config = dict(
    n_kv_head=6,
    d_mlp=768,
    norm_place='pre',
    attn_scale=0.177,
    bias='all',
    batch_tokens=65536,
)
MLP neurons of a small language model. Each row is named by its layer, matrix (up: input weights) and neuron, and shows model dimensions 0-191. Each number is 128 + 24 x the weight over its row's rms, rounded and kept within 0 to 255. Numbers have three digits each.
A block is one neuron, or neurons of one layer that tend to fire together. After each block is what it responds to, as a language model described it from the Wikipedia text at the highest values.

L2.up173:147126137155164126109155125103113113148136157091126121148120160077176109161147087131122122154132113153121115126139096111137134126147125130139156120140115167152132139093132117156105160127148167112136122138117120155096137063174051084142123140100078166102163110168132121139151116136148091088124201132112138118096128138130144130118125119115103100143179123111150138136140102127113160127112114166146108119159122127122144115136076140125121132140113132156075124134116177147121137133136141102133133104075177126121140146109128166136115116197142124135127099089109140117101119154141168162
Responds to: Word pieces continuing a label word at the start of a table column, infobox field or section heading, e.g. T-ime, Aw-ards, S-ummer, plus === markers.

L2.up335:118153110133145093133136103136148140154146139132135130177135150097157129131132149099113104140118164156117119118115140074148118108144102153040137133104078110143079115078103167117162140126173110160122144098129178089108148119146098122138128144153113109125150141135115130113165099136115098117111104103116140112096112108106131177142141120102137109119158090132090172197167137115099108129119100107118109155098141082137108160104117119124133152106172133167162099128118097146133090121136141109129134132113134137147136125159105105086131135122189121148122154124107137127106122082140146143
Responds to: Opening or middle pieces of longer words whose ending is still to come, above all dist (distance, distribution, disturbed), plus ight in light and act in active or practices.

L16.up18:145155147105124092135130143133148108154103119146135123114136155096121107151153127108154115171132189149154159098202131175159083136138109093136118141082167142104154146141107095142103162132132091101134124114156133127121157116105103073133098144149148132148142115145190134111148104123180086147087113113123123113142111118094124157126136134129140128115159166152163116130110102118110070136130144117129177138156092135135172117101150101140155108138141118146154082100114144130116129117166154168129107107131138104143101146105099108157150126138140124162099123115088107115118106153134113172
L16.up74:154144104141121129124108110079092149136110095184097166128104136150156129136140123108118160170092147117140135101131133142154130120120107088124107131090118138128112138125122120148132191133132117128147119143137111115141152117150130144152122139134123115136128119168133142183116093147176127140090090178129135129122139111160106105157147110086119131113105137146110119104116086095141135137099154144105121124109107097155181116111122127088163115118133088169135137108113096122073125130123123148199141160070157093128158150127121093097177147130176105157080130164130129124114155099100141162
L16.up246:136120174122135140120108071145129153163115146139148167145174141121148112111124137135136140143099168124136135111117102133146112161144127140136128141151143107102129083122099132113130127093179146142142112110124128129116206096107094172123127144115112134133122129118133157137083122146162120113090090171107131111068104140118149134147102102116125160144105165130133128151112146136136169108124150119100080138150115116100176137129099147130148097099137104118137127173114131145073074082108172109192131146090149154129175138105096168118112130139143144133118120092128108131087149153125138155
L16.up272:162111105111103115129126118099167146164140157138146176157088141111121108109152158113127135129112143156152138109111157148135159116121134119127139127175119102122103115144119101137142111103142136166170136157118156133124111151140136149162146134096153127140157106098149141161168104139146115126154122115119130074132091085080138118147136097145187115131114109172158113116126075124089097116097142099070129129097089104137147098094167116159125116099113081142145131171121153139090148135123143131161144108060154152135140138096129149118125147166105134131104104103142157122122134141071146157
L16.up338:141138140143117126166162124128111144118078116105151113142124124097113118043150129110154169136096123094080128132142134141157117096096099111140147107097085134121102109132143184114093130102139122161135111110148098124156119112161076129123110141144122144122122109140137147118132122140137182119098130176123124121132141152085126107139121124090109106102174137100142152115147095138150111130111129152137105119100082163164127153129112136122113144080140088126093173146143136137123143097134155101118118171061124086141137188112122104108135129163137123183107109122119154171147151117133105141
L16.up392:148128115137118131139126108082149125111109119170108120113158124127122122168128087104108132142157128114133149096127164185105119101099171128110103131127106135121100128141141120169128164133154124131146128119171088106140171174128192166142097141161139070120110126144117164142094127121106139116116127130166111113128105142170143128152117132131101093133104168134120141127164107106102109129121079103108111086130089094135128156124147131114100121096143092143095095129140103139138130106102133096135133126097145152114132151115143175068185124150118168137144136181128173082091142146153146136
L16.up537:086086109139148151110093138111118100121143152145122105125129106128097116184140145121085104140099114174149138090132147115112115112113127139154139167079136138086153132134113126164109139135155127134165117129144096154090161142121150160111146119165124130111130135131127094149124087154123129152085123155151129114144089157110115153119142121085107093099094154127096126136179108107116125155113145157092124094152145103123123131107133120117138131104136104176088129096144120098175167155134141082173082173103120152129162157130156166166148167153146149148095124118137155128150104151129129175
L16.up673:132147161135137095145118105091136137171125151157141119102097168112160113135164143152105107158156128119140128119118112159098151139155126153125143087145130121116137112088100139132126167120162073110143135125094114139118173126161150156111148066161087133167160104178098155140159104102149073127111158112130159116101145095108118134099090136137114115114130117146133120084182092144136114158122151146112095135109136134160117126162100133122146116090084115160093125116147127113118107151135135116130101099107170083129132146118089112104142159143152109116131127124070151169120170121111115146
Responds to: Tokens at the edges of Wikipedia structure: blank lines closing infoboxes, starts of section headings after ==, and word pieces inside list or table labels (Suborder, Sport, General).

L2.up408:092174133095172119132150097108108116097156082139145112151116181100132125117174156139166112089144171102105117138119130089186130123108179188135146156152113129118106114182124164132145141123109150111105100100088131122107136120110115083162121147130129131200111104140179110129137122153148148131078110120122142125148125090125108146150146109130140121150117103128101190157095131071124129142115133112124094141147147130147109094155137110093156111080135117113122105143122146113134146166136123159116146090132146134141089146155132156094107151136143137134110141128142111104120122107123131128
Responds to: Continuation pieces of words split after a short first fragment, mostly verb stems or endings before -ed/-ing, e.g. t-urn, m-aking, t-akes.

L7.up102:128143125120169140157108120075099142117138118130102095107108123115113101132146111143148136152090117156121153099127130174080167090103095094112116079155181107139171146163086098134112114131130091110080141169114092155155158157130124135131173113129112108177104105113143115134113108136083136155098100136132128104101125076163117154111131147129141142113151138126134105103136168088138080142132143130132116113104151093150151140176137120134183120101146131169090113154118113124107140171125134145130147097152131121130150147107154118106153140174136102144106120156144158146132113098110166119
L7.up120:089099138113147103119131114110133137145119135077128102082108152113106151170124138137205101175139191126122109103143133090109121128149080136111151131128153114153135119132109134153137142123183116125157144114128109127124144147098129098129138142119096101126118133134160149160130131158108131160103121143125089150109112144119085133133130132138129113152139127118136162175123161124158146138097148083145103130145099112136151131145089143118148134066127070171128126134128130078148145124107148148136175077145148158116130130154111126082167130118084123115092134119084131057117123092132141153
L7.up131:118148108157152112126190122120079130116129110126142104086108162076146091132162129130139133176122191144117114109159123128134109130149142143173100152112122110149118120140072116177116191143129101098104092132129092168111145129122149089121127141119103119126094102117119133143144151136145096119072163124142098135115154133093118141126132090105128168118148130099173166126113139101127086094113138121113100139154104172088155137154107072101150133110129091159123118121141133114103162133110153123128164127130116137153161182144127105153109136157109122147082143133135142143126124134150154136
L7.up316:117133134129140127126153155119093169117118121134151121125124122075118103146124123139178114133121147115099109082183132149115150140167084138128158125137116144134119159169112127103149165127144082142111097115137109120107145114149131185105128092116114120157131131129104093141113083153151112123100151134140112121153163145133126136110125114127124146130091115144133165163106088088196142133151142154092138102098092070143172126137108122097175152099131130162123119167154120110118151142168176155137166106136152114101104141178141128132160097151118158142065130111124138145101120100139148100
L7.up401:135138116120129136121128133129117174167118116116128174153126100080144091117132128161142121108176133118130099092140081127128138109119104123140094127143166164144095126134128137172161136113131142090148115146151131098140177106097068123112165113093126086170165124094179157154106156138153117158094120124140077136089101134119121126132139089135121116159142154152118136117096124079121136139127165139147082134114086144120179145126106118094154078124137133125098113119090151135138109137132128163138150172156137101134139145130112137120134108153147176189150167102097123152122110117146132140
L7.up437:119112115132161115158118155102135108105119158110129157122095127095090103104144137123160109132159145145102127154139105134136165084131115115114144101104107125131124143160127158099173193137115135121139136130132106139113186110112110145086127119122090119118126105108086099158175133144167095136146116146115137115133110125109134159151159127126109074135149118138095138136154099112158112113140180126118121135128101153153153116144115093073129058102124073148146101143110153132134157118131123144112150145098174146131153118088120158150111164160137106147057141144121136167133116121127180166
L7.up648:086156164113196145147149113109111139098138106127138157106103139154161149128169089095124049174120154128119163121148142190138118135160162093103094138106116126140108098118134138156128135118119122140130107137082124103141143117112111115110105095103096115138100128072143137141138153162139113090098118140146107099118129078085131129120134102074138152134158140103147162184137138138149133096084163161094126148136113143087125141157136105126126133100133113146114124135108142129107151126179156146131178120155117154120130138147115142127154104154142118088110165117143115142127105094123136137
L7.up755:133115122135161142137181072112119122117119126106140171123132158123161089138130090103128129079136169168129153096155111127105140123069100118135148155139109171138138148121090134167150153113146139114145088129097153080139122115125158126129146118149117142141129125090140113139147144154138101114096170120101123099152114116109081104147129106150104120112132134078184098124113088116115120123101111133126082174128100193118132132137141107123168137112141075137125127117126113131136157131121152082133149069107128105146121156150124134112142181162139163129141099158090126124133122108156128176
Responds to: Word pieces inside field labels in dash-led infobox lines, just before the colon, such as T(ime) zone, P(osition), Gen(us), A(uthor)ity; occasionally the or it in prose.

L7.up24:146131104124134170188129122150108172162113108087156179134164138130090124109115141109129154085155159118135143130174107146148140111126108134120153178139117091112117115142093154088116145155136183107114144142123123155120145105119152128165120097161082147117123090120107131149123116125167130120113174108098151116151129114160135129084119120125076126110175142132113117144101101108118113101093082109116068114154106143112115098160085128118137152105156125115116101129173145132121113129152122138140128132131162169101161141078087135169111123164112126157133140096140119136114083143122148143
L7.up62:144107139137103089116124137130116145163076132111146183147134124071095122099155135116110159119116168153091069103148109161093150127138115139099158104151088108150105146156101131095156130104148111090149107107156128118128158122140148108128101165122081128127162127111115113161129092156125109120115131100158123132096157111098132172131132157152123126102135127147166171145119117081122157127141152157123107121097118087155140110148104133168137110092190134081119131100118123137108139128136121145162130085182105117124141149081131100138147155134115163150129119102178138121103101141121137147
L7.up168:124137147119131101163124098152116172127132118147132122139154153117129114088154122068150124115097120100123135122161085155134135103108120147154169154079118121139123134151158120122167111117169161157147129164157100121102125150101118107118141139132115127093110095099122173117069077146118152128157151102117128107171159106100122140166185085128110124153139094132122081128138135105140163135114091118164148140153115141130108089134119127128139113098157143098126154098114149095128166138144154137128123117119116184129085147108104124105101114138134108130203067157144114134151109139138111135
L7.up256:139122094118133125110124103133117150173115120054127173101156133152097135115114138088180118111136120135106129119158145152090158114103099121134156122197109104103137123164160099117116114144116122136117136113122140114130162088155138138169137122154103122142172154094123183131150105133128129127129097130122130127156086150170078151130124127080129127167125111129149111156097111128146080119120102132145109103110134096141147137160109127159145122125143159104129084115168112140141170065146129150160135072128149130120129139084096132137127122148086120135164141109112127137076110149117169152
L7.up654:139127128158131106139132099148111134126129110101106127107135142130071142138124135119152126126088126191108167143181111177147145083099132111115086144095117140137128086118132140135112152133142163132143136116149091138146162098134123123136144106135150097122126120123149118106127103148123142116158157113089128127136060151114121162101114116088120131109112171119063163169146118098126096082123191104136088110143143176124121114147109138177129158103176143134105125163105124094128143157101146142116126131156154127116147129083059108140121114170132098149126120134117141145144130086114105143
L7.up663:157109115108161104100097074157129137149157100071173150119125122152157127156152136074197103130123161145121098105120151140070129141115105122127167183142112098111116075147121098109137163104171163099130128109137109149106179113092132142144141119113104140083121093138117100150154155127169141088119130160125111125112125123136105183107131096119112174130114125139139114154130109116167116135114155134074065137122112122122137125151129117155103143090150139119147102141119145113130147133134140140143142067118097129133117136098133109151127146181120119133116135114126147128127123145100126104
L7.up699:099133121118170128131154092128109140142114088102158148122139129143126121135093193152175136110121164127119064120155121102090128127093131153134153137159120094124087157147108101139136146100152096163083109143133098155114147134099124081169125146132103112151127105106130113137120123157177128138094165145118128120111154110072135129111145112109141151170131134142122191077070164117179134153146135097135080116139093160126127112151127143108174179112146118148113124130144105088108131107145109137153145098135157096107137138093105102146137145130127116102126109104128132149135103145130109136
L7.up756:125145140126131205165159086092135127079073148101093140129151144070126115110126137130149122141169149113114109106170086105154154073133118113101139138083102138150113127158101123120123118098109152135131082140108129141116124088139138103081153155130112160144080134086156152183151126136130112139093154133124148134140111095140100101125125141131119113168139142157141130136096103130171140116175117140145137143113127139123110144137096160144102159138145121120103144071114183166095109113112149132154163128109126115120156151118135148166143112116097113122141141149130114089124107149130095151
Responds to: Final word pieces that finish a word split across tokens, mostly -ing after verb stems (try-ing, guard-ing, box-ing), also tourn-ament, bask-et.

L7.up124:141138100137142071148066130118122148143163116125131147110140138165110121088100097115115112139120068105111121091118127156136119087131137111123170161138130101115144091128122161109140082116121140137118138107148141140140158150140066145090140140131132123119148111097158100094113134159109133129152107146146113136107143126122114133138153124104172107139150124128096168156130133108137116114101125109096113164134142060165133142115114155137125122180153141172098106172173111095136113096118118116147151140153149187064137132098137151134079120149164082141138141145100121149118112097130107163
L7.up164:114104153089157175145111110131111168129113165121159130133186125164091131085091155132146118131142111167095139105140165114104162120097138120080116137132105140143054110116085145128103114134137099141151094139141147146124155136138099131087126119151110143145119085149156140155136109158148130144143102137127131122121174134119123186148118103086136133107152088133104123164114062109112089114139117158130128147138126117127151164169153137144117130175153111137106092146141170103126093141123165167136118147099092124113117136101148128179141104124133133144124157109109116129126123080144110161
L7.up177:145131145136130115147167153118131137160105118112154158128125126130109113108098119089123154121139104144090110138135111175164154090071129192122087125085109135139103138072132135168162124110125133139118120160130125130128128098141157135136127135113126109116142127145148123134068112142151164119124118132145110108142130075144177146133158127133157105089129101103139122118123127112150070088154150161137091103144122102109107139173142082159133095119125114131153138179115124136137134132103112101171128171104156153101122139141099121119131113139161125114150113135119084196081104092183124112
L7.up183:124117100168159101148133093127162140165107128097127146143115115124071122126102127118145118140162101162067121133171113129143153113153081143117128141164132159149117129169098123114116152123146129142184117130180108075087143099125138164143117110122162092139136139160166114175155144136135138109127086136151170103081156083121052110160135122137124124124137091159098116111144122109132115095126151136124131122110144092097111143129135089126113182098107110148123131135129167080130089109116105157165122144094096126131122147116122130155125152121145119121136133177138112150115130147120147120
L7.up202:061084122144134140131140083120120163120148123100131123088126115128113121135101085120150092106150094132109132131132164122154146128160151155131113135119125139112159100093176147104084121075106132182096114105144130148110161161118115102113155135137080140118152112134150100164151124146150172070137096150095141132119139140154123168136123109100141094143144136105093125152117117132165063104165164134135122111154134114114131173129151138163148117145096136164146102159084119113125140091150146107139105169088129130106142134127120140140134115179185150115106155117133107141146115107133132130
L7.up212:164137126111163136098124117160143143146097105126129131099127153124113120139088152090118123167135134152055130135148121150129139116142145131122140144084134102122058104180077128137129145101089106139168160127157123115139169162092119149088121102132119114108125107147180146104155086130129110109100081140103128159107113139137112151178159115130137159082113152133161098118157105129106129098150131115074127115123167127148115140144127130166100118109134086117142159144095099094138173153110128174123107155117079141123130125094141142137126129135131115116107105121103154183131136127126092136
L7.up313:152140136090170138108116111164149139123098132104110178120130169137144090130096160122119161142167094202100113119129130163141157108121099143161142103118148144131109117144132112157113143104109120150148127131159122125129175101136135084119108113143120104141169112138176084115094106146122145077121120136117106137102110097140129129107111110166129105071157094088178098140142116173092082088132095130116103138157154133111149160119146135145120123125160116120128136154155152161142133135092146129138127130111124117122115148126150174131118166191178136091094130143125132163104117153140110132
L7.up463:094099153131126079159132087127106142142077150117124117084115128135105098111128116086156078108117090153127137141134120135092160100103128163096161106162130164162110124120131098124160144128123103166180083134095137104152189109113104150133119071140141132088114127123167116115157135156145176074139118137125109118152112124148110140174149156101149100101141095131095143148143124087148146092117144114116115127112130131134103125152136143174106072113123159118110105161127139114124138112153107118090142155105149119109106141112131132126149116166176134126129139173108101132110103148125120099
Responds to: Word-piece endings that complete a word split after a short consonant fragment, mostly ending in l, as in onl-ine, libr-ary, bl-ack, zen-l-ike.